python train.py --norm="rmsnorm" --tie_embeddings=false --init_std_up=0.0179 --init_std_down=0.00203 --grad_clip=1.0 --schedule="wsd" --steps=8629 --dataset="wikipedia_en"
MLP neurons of a small language model. Each row is named by its layer, matrix (down: output weights) and neuron, and shows model dimensions 176-239. Each number is 128 + 32 x the weight over its row's rms, rounded and kept within 0 to 255.
A block is one neuron, or neurons of one layer that tend to fire together. After each block is what it responds to, as a language model described it from the Wikipedia text at the highest values.

L6.down37 [135 110 164 129 184 148 140 139 137  76 163 113 106 165 177 112 116  82 167  88  95 102 130 150  87 103  76 144 142  81 148 114  91 162 106 120 197 174  61 148 141 166 130 161 165  67 115 166 133 157 125  96 140 122 125  68  98 111 146 176 125  96  59 188]
L6.down143 [194 107 134 103 140  84 103 106  66 154  83  99 137 177 101 143 107  59  74  80 181 172 149 140 176 112  98 164 170 144 118 137 203 162  82 165  72  78  71 130 191 149  89 127 104 131  95 111 152 172 187 143 139 175 201 135  88 140 143 101 102 134 102 101]
L6.down715 [ 68 134 130  98  90  79 119 112  92  95 158 131 108 110 133 129 111 133  89 156 100 146 147 157 117 115 146  58 185  33 133 100 140 113 147 131 179  84 146 125  93 180 119 115 149 101  83 133 118 115 134 140 118 106 178 193 100 121 114 119 143 137 160 105]
L6.down858 [179  90 117  87 100 111  80  97 128  92  84  96 152 120 125 114 137  96  96 106 165 125 154 156 109 138 137 128 189 167 183 173  99 123 100  96  74  99  85 130 106 167 140 144 162 162 107 134 115  83  79 114 208 157 133 144 178 104  99 113 134 167 109  87]
L6.down1482 [153 133  68  85 109 124 132 107 131  83 135 170 184 151 121 140 141 128  79  96 172 109 160  85 136 142  78  90 127 159  59  78 109 153  99  94 102 184 126 121 116 114  85 154 110 128 133 144 161 125 154 122 128 145 107  80 142 166 113 121 124 119  91 133]
L6.down2053 [ 94 145 105  97 132 118 158 105 116 112 128  64 127  98 177  99 165 132 150  39 126 135 139  69  75 127 158  92  99 141 155  89 118 114  71 105  98 123  91 122  89  75 136  71 118 143 171 148 151  90 171 141 115 131  93 127 139 103 164  80 123 141  94 160]
L6.down2114 [ 81  71  99 139 106 133 133 137 137 106 194 110 108  79 118 140 215 127 142  72 205 155  77  91 199  87 108  65 119 107 188 109  99 108 115 113 174 136 175  94 163 129  73 148 151 138 135 122 195 152 132 148 196 150 138 149 141 119 101 113 142 121 157  96]
L6.down2122 [132  68 191 145 152 198 147 156 128  51 174 148 129  99 162 104 155 100 193 138 132 159  95 124 117  96 124 138 152 107 125 189 173 141 132 129 193 135 144 118 183  93 113  84 156 109 140 112 125 106 117 157  97 142 125 111  98 106 125  85 128 112 156 142]
Accented vowels inside Spanish or Portuguese names and words, as in Domínguez, Martín, Cortés, milícias; more weakly, other mid-word fragments and "was".

L6.down400 [ 92  75 181 116 129 120 132 140 140 100 127 179  83 135 166 137 175 132 108 149 116 121 143 164 170 156  97 149 138  99 115 162 168 111 130 128 129 178 108  92 142  71  82 174  98  84 119 132 183 208  79 141 161 115 134 155 125 114 158 119 141 120 135 137]
L6.down492 [ 95 121 127 151 162 190 143 131 107 149 116 127 145 150 170 127 124 169 129 111 123 145 109 102 105 116 129 137 114 123 157 162 181  81 142 117 134 135  67 142 148 130 116 107 129  58 114 145 139 126  93 145  80 126  68 106 124 159  95 138 166 118 114 125]
L6.down752 [158 120 183 116 167 153 145 104 148  75  93 130 160 162 118 126 189 157 104 140  51 135 157 161 165 141 104 125  87 101 107 109 113 106 125 217 111  69 108 173 114 155 104  98  95 199 142  94  97  88 154 114 188 160 117 111 140 143 127 144 144 166 119  81]
L6.down875 [139  46 138 116  76 113 168 147 124 110  95 116 130 104 129  78  30  52 125 132 184 129 122 126  79 128  87 150 111  99 138 153 154 130 135 127 141 108  72 165 127  90 177 158 137  83 126 152 121  88 159 142 180  56 183 163 109 122 137 107 140 171 141 126]
L6.down909 [114 105 119 196 129 145  82 135 158  84 136 141 102 110 157 111 122 101 156 129  95 165 146 124 103 106  91 154 131 127  82 159 141 111  99 116 130 180 111 152 114 131  84 121 225  68 162 182 101 134 116  62  98 101 117 116 124  91 101 158 136 189 102 133]
L6.down1666 [129 170 112 159 175 100 119 140 143 166 139 180 105 107 184  73  84  72 144 183 107 161  88 150  32 154 165 123 104  98  40 144 183 160 190 142 174 173  94 180 152 102 100 104 118  55  91 132 111 115 146 114 112 133  48 191 183 141  60 150 149 136 129 141]
L6.down1692 [174 192 114 143 155 135 167 122 126 180  94  77 101 106 135 156  62 109 139  77 114 211  80  88  77 174 117 144 133 126  54 116 132 150  84 149 121  78 124 133  99 108 113 156  93 130 128 160 169  77 189 185 133  94  71 123 126 115 142 148 178 125 145 124]
L6.down1704 [154 113 134 170 128 140 143 131 130  92 140 141  94 110 136 141  57 142 146  71 108 135 140 117  58 106 142  90 162  83 146 136  76  99 119 148 146 154 152 138  98 113 117 159 131 124  81 119 133 179 141 196 126  92 104 143 141 173 178 142  65 136 121 131]
Number words, digits, ordinals and "end" right after a determiner that mark count or position, such as end of the season, two years, first half, a 2–2 draw, and the hyphen in three-star.

L5.down240 [ 60 141 155 111  39 119 146 100 168 137 127 103 115 191 197  86 141 179 151 123 112 211 162  97 127 188 143 107 103 170 168  99 150 167 168 146  77 128 132 130 132  90 157 159  74 132 211 143 122 136 192 135 147  94 131 129 162 102 126 204 131 121 106  92]
L5.down501 [110 165 107  69 144 106  42  80 105 153 146 100 192 135 123 124  97 153  79 114 123 147 129 109 125  94 123 105 118 147 132 130 128 139 119 110 145 109 107 145 150 145 119 185 131 146  87  62 111 111  98 120 128 133  71  70 139 116  82 146 188 153 174  85]
L5.down1045 [123 174 106 175  88 150 161 123 115 117 114 118 171  76 118 119  75 118 138 122  99  97 142 130  89 165 111 156  76 137 163 157 144 144  96 158  98 126 119 110 115 174 176 120 131 183 116 108 117 132 181 129 125 173 117 132 186 159  79 146 165 158 150 134]
L5.down1158 [109 163 167 143 142 225 120 207 132 140  83 132 137  98 159  87 139 117  92 138 149 178 155 105 106 166 118 173  94  85 129 116 119 135 150 145 191  88 118  90 155 151 125  98  98 130 115 188 157 156 121 116 115  72 155 169 162 196 124  81 112 179 113  94]
Name-forming nouns right after a nationality or region adjective, like Chinese University, Dutch East, Australian Air; also Africa, Scotland, and mid-word pieces (gen-om-ics).

L6.down226 [131 138 150 109  89 158  82 174 150 126 141 119  75 172  91 108  98 128 140  65 125 161 142 128 105 113  74 138 151 131 153 104 158 120 124  92 118 107  10 102 145  97 138 140 152 126  72 122  98  31 156 124 103 101 140 168 162 138 164  92 116 131 114  82]
L6.down471 [ 37 104 133 124 102 167  49 159 138 191 102 174 148 127 151 167 195 166  94 115 106 121 131 113 125 170 186 129 167 161 133 106 178  90 173 109  94 148 130 173  73 124 140 149  77 113 105 144 121 116 162 115 151  83 158 120  92 159 107 110 145 178 155 189]
L6.down585 [126 126 104 120 131 117  78 151 156 130 114 105 129 128  97  99 137  94 128 122 127  67 119 166 113 148  87  75 124 142 200 126 115 128 109 136 174 111 121 128 150 162 143 145 103 124  58 121  89  97 141  90 108 143 189 125 119  99 119 133 103 151 115 139]
L6.down620 [112  99 110 159  41 130 153  88 201 177 143  91 139 169 109 141  94 150 137  82 131  70 127 146 141 155 141 142 105 147 176  99 109 158 145  97 123 185 165 127 118 201  88 132 178  77 144 140 161  58 130 124 162 109  72 123 106  93 169  73 129 111 136 118]
L6.down1186 [128 136 103 134 116 149 135 140 136 172  81 108  90 106  93 145 169 136 178 194 141 110 147 143 133 166 151 118  93  68 152 118 110 148  69 206  92 104 116  86 172 120 109 102 150 142 121 146 162 163 133 161 101 121 133 136 153 154 151 149 160  82  85 166]
L6.down1466 [ 82 140 132  90 112 141  75 119 127 146 101  91 170  94 217 134 109 115 122 111 230 131  78 147  54 117 117 117  91 124 129 100 161 159 110 114 155 117 100  96  99 161 106 150 152 127 182 107 122 107 108 147 149 107 126 106 122 134 120 170 179  99 122 111]
L6.down2022 [134 123  90 125 151 120  76 145 125 174 166 113 156 106 104 118  82 181  99 171 132 137  72 213 167 119  90 137  92  68 116 129 130 130 154 155 124 134 138  90 133 141 238 103  62  91 127 132 149 109 121 138 160 146  91 152 147  85 157 192  90 148  74 189]
L6.down2126 [191  51 164 124 119 142 163 142 148 101 102 121 162 158 147 109 167 138  85  62 187  74 134 138 120 136 125 157 159 170 190 121 152 209 183 183 138  89 163 104  91 132 100 118 132 152 155 105 197 158  92 137 129 184 129 137  97 164 142 114 131 190 133 106]
Commas and semicolons splitting items within infobox fields, tables and lists, as in 6–2, 6–4 or Serial, Uncredited; also some verb-ending pieces such as constr-ains.

L5.down87 [114  77  88 145 118 124 145 142 147 178 125 118  86  82 127 121  72 168 140 108 122 140 133 173  64  80 160 130 132 101 156 175 153 118  97 131 133  85 159 162  59 120 149 223 194  67 179 116 158  87 102 107 155  81  87 144 142 168 107  67 138 164 165 166]
L5.down660 [130  96 136  86 115 121 145 144 148  34 104 156 149 126 133 141 147  97 137  86  77 174 122 150  91 132 172 119 114  86 161 112 103 126 154 110 129 143 105 139 114 112 158 132 146  79 189 128  95  74 138 136 110 122 103 146 185 161 110  95  97 117  94 108]
L5.down939 [133  93 172 113  92 105 145 143 107 122 113 111 125  74  75 104 143 122 124 175  92 119 119 173 128 121 149 108  93 128 197 144  85 120 167 103 135 125 138 140 150 163 106 152 154  91 154 169 116 155 169 149 157 136 115 111 143 166 100 158 147 152 132 116]
L5.down1242 [131  89 143  85 145 157 147 182 154 130 103 129  98 150 106 125 145 148 173 107 136 158 136 188  79  76 124 182 170 139 170 116 162 163 154 140 141 182  79 119 196 154 149 159  99 135 122  95  81 126 114 132 210 100  90 105 135 112 129  98  97  73 114 121]
Word endings or whole words that mark a start, such as opening, opens, launch, beginning, establishment, with weaker hits on verb suffixes and hyphens in compounds.

L2.down511 [172 127 101  61 135 133 153 138 131 166 110 108 183 133  90 148 111 111 164  78 121 163 104  94  86 141 167 124 118 138 122 114 130 136 105 144 146 155  93 149 128 162 151  74 123 107 120  76  79 142 138 152 122 146 102 156 191 123 153 166 110  93 159 109]
L2.down1427 [132 161 111 116 125 140 163 130  81 112 100 107  96 147 108  79  94 138 140  98  87  96 148 101 162 137 108 113  86 143 140 116 178 132 123 127 105  99  69 144  79 128 149 127  78 123 145  99  92 130 113 118 125  69 114 142 126 126 145 132 155 161 132 107]
Middle or final fragments that finish a word split into several tokens, often just before punctuation or a suffix, e.g. af-fair-s, soc-cer, Dres-den.

L2.down1450 [148 159 171 105 170  92 114 139 176 185 130  97  50 172 127  81 128 166  56 137 161 119 126  64 129 105 124  98 139 133  65 104 153  93 158  74 110 167 131 121 165 113 145 154  93 144  97  88 157  82  79 206 167 154  59 215 134 105 103 106 129 122 125 128]
L2.down1472 [ 93 171 107 139 141  95 135 155 148 108 122 157 138 151 151 171 100 120 190 115 147 165 168  82 122 160 121 105 121  73 144 120  84 140 106 151 160  66 100 141 107 119 177 105 102 188 115 174 102 127 167 181  89 137 158 144  99 154 183 139 147 119  88 146]
Word-internal vowel fragments, often accented á/é, right after an opening consonant in foreign names or titles (Lázaro, Cárdenas, Árpád), plus French l' elisions.

L6.down370 [ 97 108 144 107  97 117 136 164 165 135 187  90  79 130 141 126 152 111 116 111 125 167 126 157 130 138 138  67 186 140 123 160 169  76 140 127 152 148 187 197 114 116 112 121  42  85 100  90 164 159 184 104 132 184 142 149 168 156 119 149 110 108 165 135]
L6.down378 [146  39 100 117  99 130 110 151 182  57  67  88  73 189  98 173 143 183 100 134 122 143 121 168  95  84  92 110 106  99 119 118 168 168 187  97 140 165  92 123  62 138 134  98 185 148 175 100 153 145 105 145 145 139 119 113 143 155 128 137  93 180 142  89]
L6.down481 [161 154 109 133 131 144  88 163 154  68 167 159 151  77 176 158 151 118 178  97  83 132 146 115 140 149 120 145 192 207 129  98  77 113 116 155 124 102  91 132 109 139 132  78 114 143 121 144 141  70 169 151  78 106 128  95 135  78 115 146 141 127 172 110]
L6.down839 [132  78 117 145 123 154 143 173 107 162 139 143 114 100 146 157 149  63 105 168 116 143 126 141 127 137 103 130 138 143 126 111 141 174  90 184 130 131 138 174 133 138  96 180 128 153  95 171 145 148 107 137 135  73  51  91 115 144 108 134  52 150 112  65]
L6.down1269 [162  82 118 121 137 117 189 103 105  83 126  93 105 129 142 120 110  94 166 109 116 141 138 104 159 113 105 137 129 151  90 163  97 118  95 159 128 158 139  74 101  96  79 149  81 172 148 158 186  69 169 154 146 121 124 174 119 118  94 129 112 131 172  77]
L6.down1618 [192 131 136 125  94 118 132 129 171  92 108 122 135 142 188 112 164 126 220 184 126 115  82 183 127 132  73 114 131 155  98 204 130 150  48 179 117 153 117 131  87 107  86 149 121 122 129  64 102 135 170 126 105 191 164 197 140 113  91 135  83 140  94 108]
L6.down2216 [124 113 146 122 145 166 185 152 136 135 140  83 150 120 121 203 111 169 111 169 111 135  71  97 149 133  64 133 155 109 136  96 196 113  59  82 178  64  85 145 133  57 106 117 182 127 146  97 149 144 173 128 161 134 177 180 125 161  85 136 187 138 145  82]
L6.down2252 [ 62 178 140 141 169 103  93 155  88 132 161 154 146  74 177 158 143 101 124 113 157 114 118 150 121 127 154 152 124  63 138 152 108  72 122 119 100 146 101  95 152 120  94 146 107  82 100 150 120 116  77 168 133 126 111 119 170 146 111 155 179 121 158 152]
Short subword pieces in the middle of a word split across tokens, especially "f"-containing pieces, such as fiv-ef-old, moti-f-s, forti-fic-ations, hi-at-us.

L5.down143 [ 98 131 132 123 134 138 118 128  52 165 137  89 116 137 197 155 166 124  82 137 133 105 152 144 172 127 151  89 127 182 142 141 166 139 139  98 131 161  72 136  92 178 143 106 152 144 144 159 145  89  78 128 142 101 189 101 135 144 160  99 116 161  89  74]
L5.down1568 [ 85 112 135 109 128 116  93 112  86 112 165 140 156 168 107 167  58 102  58 113 182 137 149 119 125 145  64 101 104  91  74  83 174  84 114  79 129 129 135 149 159 134 152 122 178 196 146 129 126  61 154 136 106 108 144 103 102 151  77 167 167 181  82  92]
L5.down1966 [136 114 136  93 164 140 112 156 111  98 106 215 135 125 128 109  84 146 182 118 117 112 134 141 127  86 100 135 158 141 134  86 100 150 153 139  73 147  87 125 153 147 115 222 108 114 117 189 146 105 145 104 166 125 174 159 123 108 129  50 164 124  79 134]
L5.down2123 [115 123 109 162 165 176 121  77 150 100 151 140 109 107 165 123  81 135 132 105  98 112 105 142  86 152 168 151  88 159  98 146 132 126 169 161  99  52 139 132 169 117  92 137 209  54 106 136 106 152 103 150  98 140 118 162 146 120  70  93  98 135 137 135]
Commas, and sometimes opening parentheses, right after a number or year that separate it from a following number, as in year ranges, scores or table values (1994, 1995; 6–3, 2–6; 7.9 (46.2)).

L6.down152 [146 149 144 158 100 163  76 153 100 173 102 101 119 167 162 163 114 110 159  70  89  93 136 115 101 130 110 115 104 176 140 161  99 194 153  97 123  83  55 109 107 116 132 167 160 119 149 127 140 155 167 130 167 114  95 124 120 124 160 118 132 129 116  94]
L6.down172 [177 101 133 121 133 101  68 148 107 124 128  93 129 141  96 167 118 101 161 112 139 162 107 170 121 153 115 152 141 102  83 103 131 136  92  90 177 152 130 152 131  59 145 118  92  94 146 127 174 140 184 192 141 126 123 129  92 178 156 150 164  92 109 167]
L6.down468 [155  93 122 104 125 109 135 154 100  97 120 134 105 115 107  75 119 146 110 143 142 144 115 150 103 101 131 137 135 128 124 120 131 152 118 107  80 148 141 185 140 141 118 144 111 128 108 142 147 149 114 164 135 115  47 125  80 153 171  98  88 102 136 135]
L6.down599 [138 144 132 106 114 108  76 206 143 161 165 135 148  82 174  97 157 107  85  90 126  93 138  90 162 121 152 121  62 135 151 146 105 172 154 200 127 122 125 135 132 153 172 140 106 148 208 152 136 159 109  83  99 100 153  68  85 100 147 178 172 105  91 120]
L6.down654 [130 137  99 110 124  67 159 125 219 137 118 103 132 144 143 142  98 153 136 104 142  92 189 167 191  92 146 127 191  86 132 141 159  40 123 120 101 128 107 177  97 181 115 138 136 182 127 160 158 124  91 153 145 103 132 125 155 129 186 132  79 153 138  88]
L6.down1039 [ 67 133 127 116 130 140 120 146 141 105 113 139 151 119 143 140 182 121 171  96 145 160 127 123 129 147 168 104 151  89 159 147 158  71  71 102 107 144 155 105 168 149 123 107 145  62 169 159  91 187 135 182 120 156 137 110 106 151 109 156 128 121  75 172]
L6.down1372 [101 134 130 169 163 133  96  90  98 102  59 131  78 101  88 132 110 140 123 104  92 134  92  98 153 156 166 155  43 116 126 141 135 128 119 111 190 108 150 108 143 151  67  95  79  85 175  47 136 129 100 139 105  94 128  30 107  73 106 159 139 159 134 136]
L6.down2286 [107 173  99 115 146 123 142 192 153 108 185 178 163 211 103 137 162 118 132 158  98  83 150 136 139 123 131 172  79  99 105 130 163 173 153 127 163 145  36 132 115 145 123 119 114 110  98 136 143 149 130  97  95 105 118 165 119 193 138 107 172 103 133  93]
Short word-internal pieces, often "om", "ar", "ym", inside longer words and names (agglomeration, genomes, Ballymena), plus table pipes and list semicolons.

L2.down23 [132  85 140  96 171 118 127 160 118 160 145 145 116  70 143 144 139 105 118 160  65  70 142 152 125 117  90 144 133  66 133 108 142 130 160 146 167 136  80 113 142 143 107 126  83 109  96 133  98 116 166 157  98  85 106 113 198 113 121 118 171 177 201  80]
L2.down2113 [147 171 110 142  55  62 130 122 160 116 106  87  93 151 201 104  78  95  84 121 123 139 108 109 127  77 135 154 171 114  93 117 137 180 138 190 102  97 120  99 133 111 146 150 130 125 153 124 154  95 121  62  95 131 143 126 142 153 134 139 180 171 108 116]
The piece "end" as an incomplete chunk of a longer word, e.g. endometriosis, endorsed, Superintendent, Nintendo, descendants; weaker on other opening fragments such as sp (span, spite), ex (express), curr, refl.

L5.down262 [102  75 128 151 135  99 146 112 181 126 160 148 179 113 140 114  79 138 131 118 107 103 137  86 120 150 118 140 135  88 143  72 138 129 154 144 160  90 125 119  87 111 123 147 175 110 127 120 115  97 131 104 106 104 118 103  95 149 145 110  95  95 112 153]
L5.down436 [121  78 134 137 137 150  63 104 151 103  99 144 158  99 170 183 105 126 131 205 165 153 152 129 164 108 115 106  66 103  76 122 123 120 111  93 169 118 156  64  44 182 137 176 111 135  96  87  79 127  81 133  78 124 166 118 161 155  93 141  62 117  83  43]
L5.down813 [ 92 110 125 137 142 129 126 157 118 126 173 163 114  68  71 104  71 176 145 119 176 166 184 110 129 149 143  95 125 125 151  98  74 142 133 103 116  81 143 186 141 144 173 148  97 135 141  90 113 110 158 124 139 133 129 113  96 193  89  69 117  56 104 108]
L5.down2124 [160 110  97 133 121 166  83 107 128 189 139  96 124  93 132 112 124 109 139 105 112  88 138  91 157 129 142 138 102  83 128 134 156  98 148 119 208 129 142 140 147 145 129 147 141 106 126 138  94 192  87  87 133 133  99 127 176 132  91 120  59  81 137  79]
First word or word piece of a multi-part proper name, like Fe(z), Ser(ie C1), First (Division), Second (Anglo-Afghan War); also sentence-ending periods.

L5.down819 [157  77 159  97 128 100 161 122 146  77 139 116 171  78 137 100 108 137 144 130 117 128 177 117  73 128 141 183 119  94 162 115 122 133 142  99  90 127 117 138 176 203  86 137 188 112 100  87 141  92 126 123 171  57 150 107 150 161 132 114 149  91  84 115]
L5.down938 [142 108 105 146 131 106 172 183 148  97  94  78 169 103 133 142 151 127 186 117 209 113  80 155 143 158 115 122 145  85 153  88  79 179 141 136 120  94  78  74 157 114 114 111 106 137  96 124 176 107  98 157 117 141 134  84 124 108 102 142  68  84 116 152]
L5.down949 [178 144 104 125 109 123 103 146 161 123 143 169 150 115 197  78 154  98 137 155 122 107  91 123 139 136  92 166 101 124  90 148 142  95 181 108 115 153 128 153 169  65 143 142 157 163 176 185 110 191 137 132 146 170 201 117 100 174 128 145  99 204 136 150]
L5.down1872 [143  97 123 125 159 103  77  87 148 154 141 163 124  99 116 136  81 122 130  89 120 111 165 138 134 106 150 128 101 132 107 143 143 145 125 139 150 125 168 140  90  91  71  66 139 150  73 123 109 113 116 184 126 105 121 131 120 105 107 110 118 154 150 135]
Middle subword pieces inside multi-token proper names, often foreign people or places, as in Ar-agon-a, Nicar-agu-a, Ro-ñ-o, and Ben-ed-etti.

L2.down1847 [112 163 148 169  98 104 148 162 162 160  87 171 106  78 106 141 137 128 123 145 157 134 107 177 167 130 128  40 111 190  82 202 134 106 114 185 111  80 156  99 110 182 248 143  92 173 150  88 133 143  71 161 114 158 166 117 108 146 158 102 163  69 157 146]
L2.down1857 [162 135 103 176 158 101  58 112 116 151  88 170 175  60 104 111 140 126 128 147 150 137 117 176 106 126  52 102 173 115 151 105 123 126 128 176 159 120 132 128  94 136 126 113 104 128  66 101 125 148 146 137 172  84 127 116  63 141 138 154 134 130  83  74]
Final subword pieces that finish a split-up name or word, often in tables or cast lists, e.g. Od-om, At-ari, Jess-ica, Booth-am.

L5.down929 [136 192 134 102 134 137 122 164 167 100 103 170 202 148 170 115 103 165 194 110  88 110 107 109  66 111 111 180 112 134 137 106 191 147 187 105 143 132 205  90 160 123  71 179  99 116 125  86 132 106 145 110 199 114 129  52 153 118 145 136  87 100 173 128]
L5.down1400 [128 169 160 110 118 131 135 133 165 113 177 154 205 125 148 185 125 122 120 150 105  66 184 178  82 143 123 165 142 128 161 128 142 190 146  69 145  88 143 131 142  57 102 109 134 121 103 126  95 129 161 123 119  84 184  85 140 147 110 111  66 101 143 107]
L5.down1642 [137 176 165 114 200  90 169 145 191 131 100 161 136 139 128 133  68 117 154  94 166  94 122 157 115 110 143 175 136  99 150 106 141 102  78 120 181  98 114 108 139  70  68 147 100 145 120  86 181  95 156 138 160 140  94 138 146 146 116 137  82  80 140 104]
L5.down1654 [148 175 110  68 172  96 136 162 185  82 119 187 165 163 137 120 114 131 127 103 141 133 107 137 128 133 123 189 152  87 159 149 167 123 131  92 138  97 146 117 171  21  95 143 117 101  93 126 173 110 141 121 169 116 130 105 136 117  84 138  68 151 127 116]
Closing == or === of Wikipedia section headings (Career, See also, Filmography), plus sentence-final periods ending a paragraph just before a line break.

L6.down310 [134  72 142 108 102 173 138 132 135 144  58  77 135 186 132 122 144 128 148 131 139  93 190 138 103 167 137 140 105 187 127 162 162 109 147 110 117 120 104 103 114 188 115  48 129 140 114 132 135 118 133 100 114 149 101 163  81 124 130 165 145 102  84 119]
L6.down486 [113 104 127 124 107 169  95 146 145 172  27 132 125 219 129 116 136 161 121 127 151 155 177 131 199 159 133 181 129 150 144 212  86  92 119  87 110 157 171 142 124 186 123  69 127 110  76 125 112  89 135 132 145 159 103 155 126 142 108 119 158 100 130  83]
L6.down915 [137 104 169 102 145 122 106 167 119 182  52 167 118 138  90 107 150 201 152 147 133 179 133 102 179 160 135 111 111  94 165 111  47 126 114 110  85 103 113 128 163 141 113 181 144 123 179 133 121 135 127 119 116 132 136 201 132 161 110 129  97 124 144 113]
L6.down1367 [ 83 195 125  84 186  96 165 164 189  74 111 174  97 151 128 146 128  87 142 130 158 119 134 160 143 136 129 180 109  98 132  97 139 128 127  93 127 112 151 138 131  26  87 100 115 109 111 102 136 109 144 136 138 118 130 103 118 123  97 149  58 155 140 118]
L6.down1826 [142  91 163  98  94 112 106 109 125 106 105  71 164 102 154 116 132 145 165 142 144 101 195 148 111 135 148 149  88 128 210 123 163 156 173  83 118  61 160  87 103 175 119 127 138  44 159 104  73 146 132  90 113 156 134 148 102 116 174 122 157  95 130 110]
L6.down1943 [132 195 125 118 147 117 103 143 228  68 100 179 166 166 154 154 131 128 149 136 156 115 155 137 138 100  90 197 148  80 168 135 156  75 125 110 141 134 176 120 171  56 107 107 114 126 102 109 166 117 186 133 169 100 100  84 102  96  80 141  41 114 126 118]
L6.down2034 [125 180 131  95 177 118 113 170 197  78  94 173 133 133 121 133  92 135 122 144 154 117 146 150  99 120 108 185 122  84 121 136 138 121 123  77 127  77 143  99 143   1  99 117 105  97  88  96 144  98 126 139 166 124 126 105 137 110  58 139  74 117 139 130]
L6.down2211 [166 157 124 152 194 131 101 185 178 115 151 129 126  96  57 146  50  94 140  87 122 159 129 105  94 139 144 102 161 114 150 128 137 121 193 106 102  64 122 114 161  66  99  86  97 120 104 141 181 159 139 132 192 173 120 110 109 152  90 142 102 186  96 143]
Closing == or === markup that ends Wikipedia section headings (History, Club career, Personnel), plus the comma, period or preposition right after a place name (Pensacola, Milan).

L2.down274 [138 131 121  54 139 182  57 131 159  75 121 109 134 103 127 127 117  96 122 122 255 167 116 123  98  84  79 152 145  67  81 145 132 161 135 130 173  94 124  98  72 166 126 190  91 148 181 110 103 115 113 123 176 137 169 109 141 119 140  80 170  93 118 138]
L2.down1568 [183 139 162  85 178 152 144 140 151 140  47 115 114 112 133 139 109 109 123 118 168 161 133 143 135 129 108 175 143 140 115 179  92 131 128  94  94 139  96  93 125  90 203 140 146  85 116 142 147 193 132  90 171 171 146 118 157 111  68 134  94 136 152 123]
Comma tokens right after a noun or name ending a phrase, mainly in lists and place names, as in "savings, investments" or "Birmingham, United Kingdom".

L2.down1467 [142  52 103 158 141 164 110 115 160 139 115 101 164  76 131  61 103 120 127 155 129 190 139 172 172 153 136 147 115 180 156  77 124 109 125 185 109 202 143 150  96  75 133 163 117  76 169  88 177 108 161 155 142 105 151 138 153 207  97 146  99 134  59 121]
L2.down1555 [139 117 171 103 112 136 125 103 140 127 121  97 110 102 169 165 163  93 126 190 106 147 161 116 169 147 130 110 165 141  61  97 114 129 114 133 181 145  66 154 115 141 149 160  88  73  95 197 176 167 112 109 107 109 164 176 156  93  70 140 153 136 104 130]
Column or field headers in sports and school tables (Division, Conference, Grades, PCT), plus mid-word fragments in prose, such as accoun-t-ant, acc-ur-ate, reg-ul-ation.

L5.down42 [ 98 113 131 146 125  65  61 129 177  12 121 132 141  56 111 113 148 132 166 133 112 132  96  95 104 132 132 125 125 127 154 130 138 152 123 120 120 180  90 122 145 108 119 179 114 146 101 134  88  54 167  37 168 130 137 132 132 103 113 112 138 155 112 136]
L5.down672 [118 153  82 126 176 146 102 111 110 163 178 120 129 101 159 107 151 194 147 142  88 128 129 134 149 156 138 177 103 163 113 154  90 133  80 163 171 134 172  87 114  97  72 145 133 119 100 180 167 147  85 107 143 109 154 129 128  85  87 130 127 186 154 124]
L5.down688 [153 141 134 150  89 172 191 124 134  82 163  95  60  99 129 145 141  87 145 101 131 101 126 127 119 133 142 120 121 167 153 192 119 114  76 115 173 117 155 101 100 128  78  87 218 160  43  95 175 139 145  55 127 124 103 114 142  43 154 172 167 135 164 166]
L5.down1111 [147 195 154 118 129 102  95 122 136  92  58 103 148 147 179 120 117 156 169 164 121  93 211  86 104 113 170 124 175 124 120  84 187 210 117 145  89 101 110 103  96 139 159 148 122  91 159 116 150  74 154 183  66  79 163 164 131 138 144 146 148 138 131 100]
Middle fragments of words split into several tokens, after a short prefix, such as im-prov-ements, em-bodi-ment, acc-ur-ate, Comp-u-ter.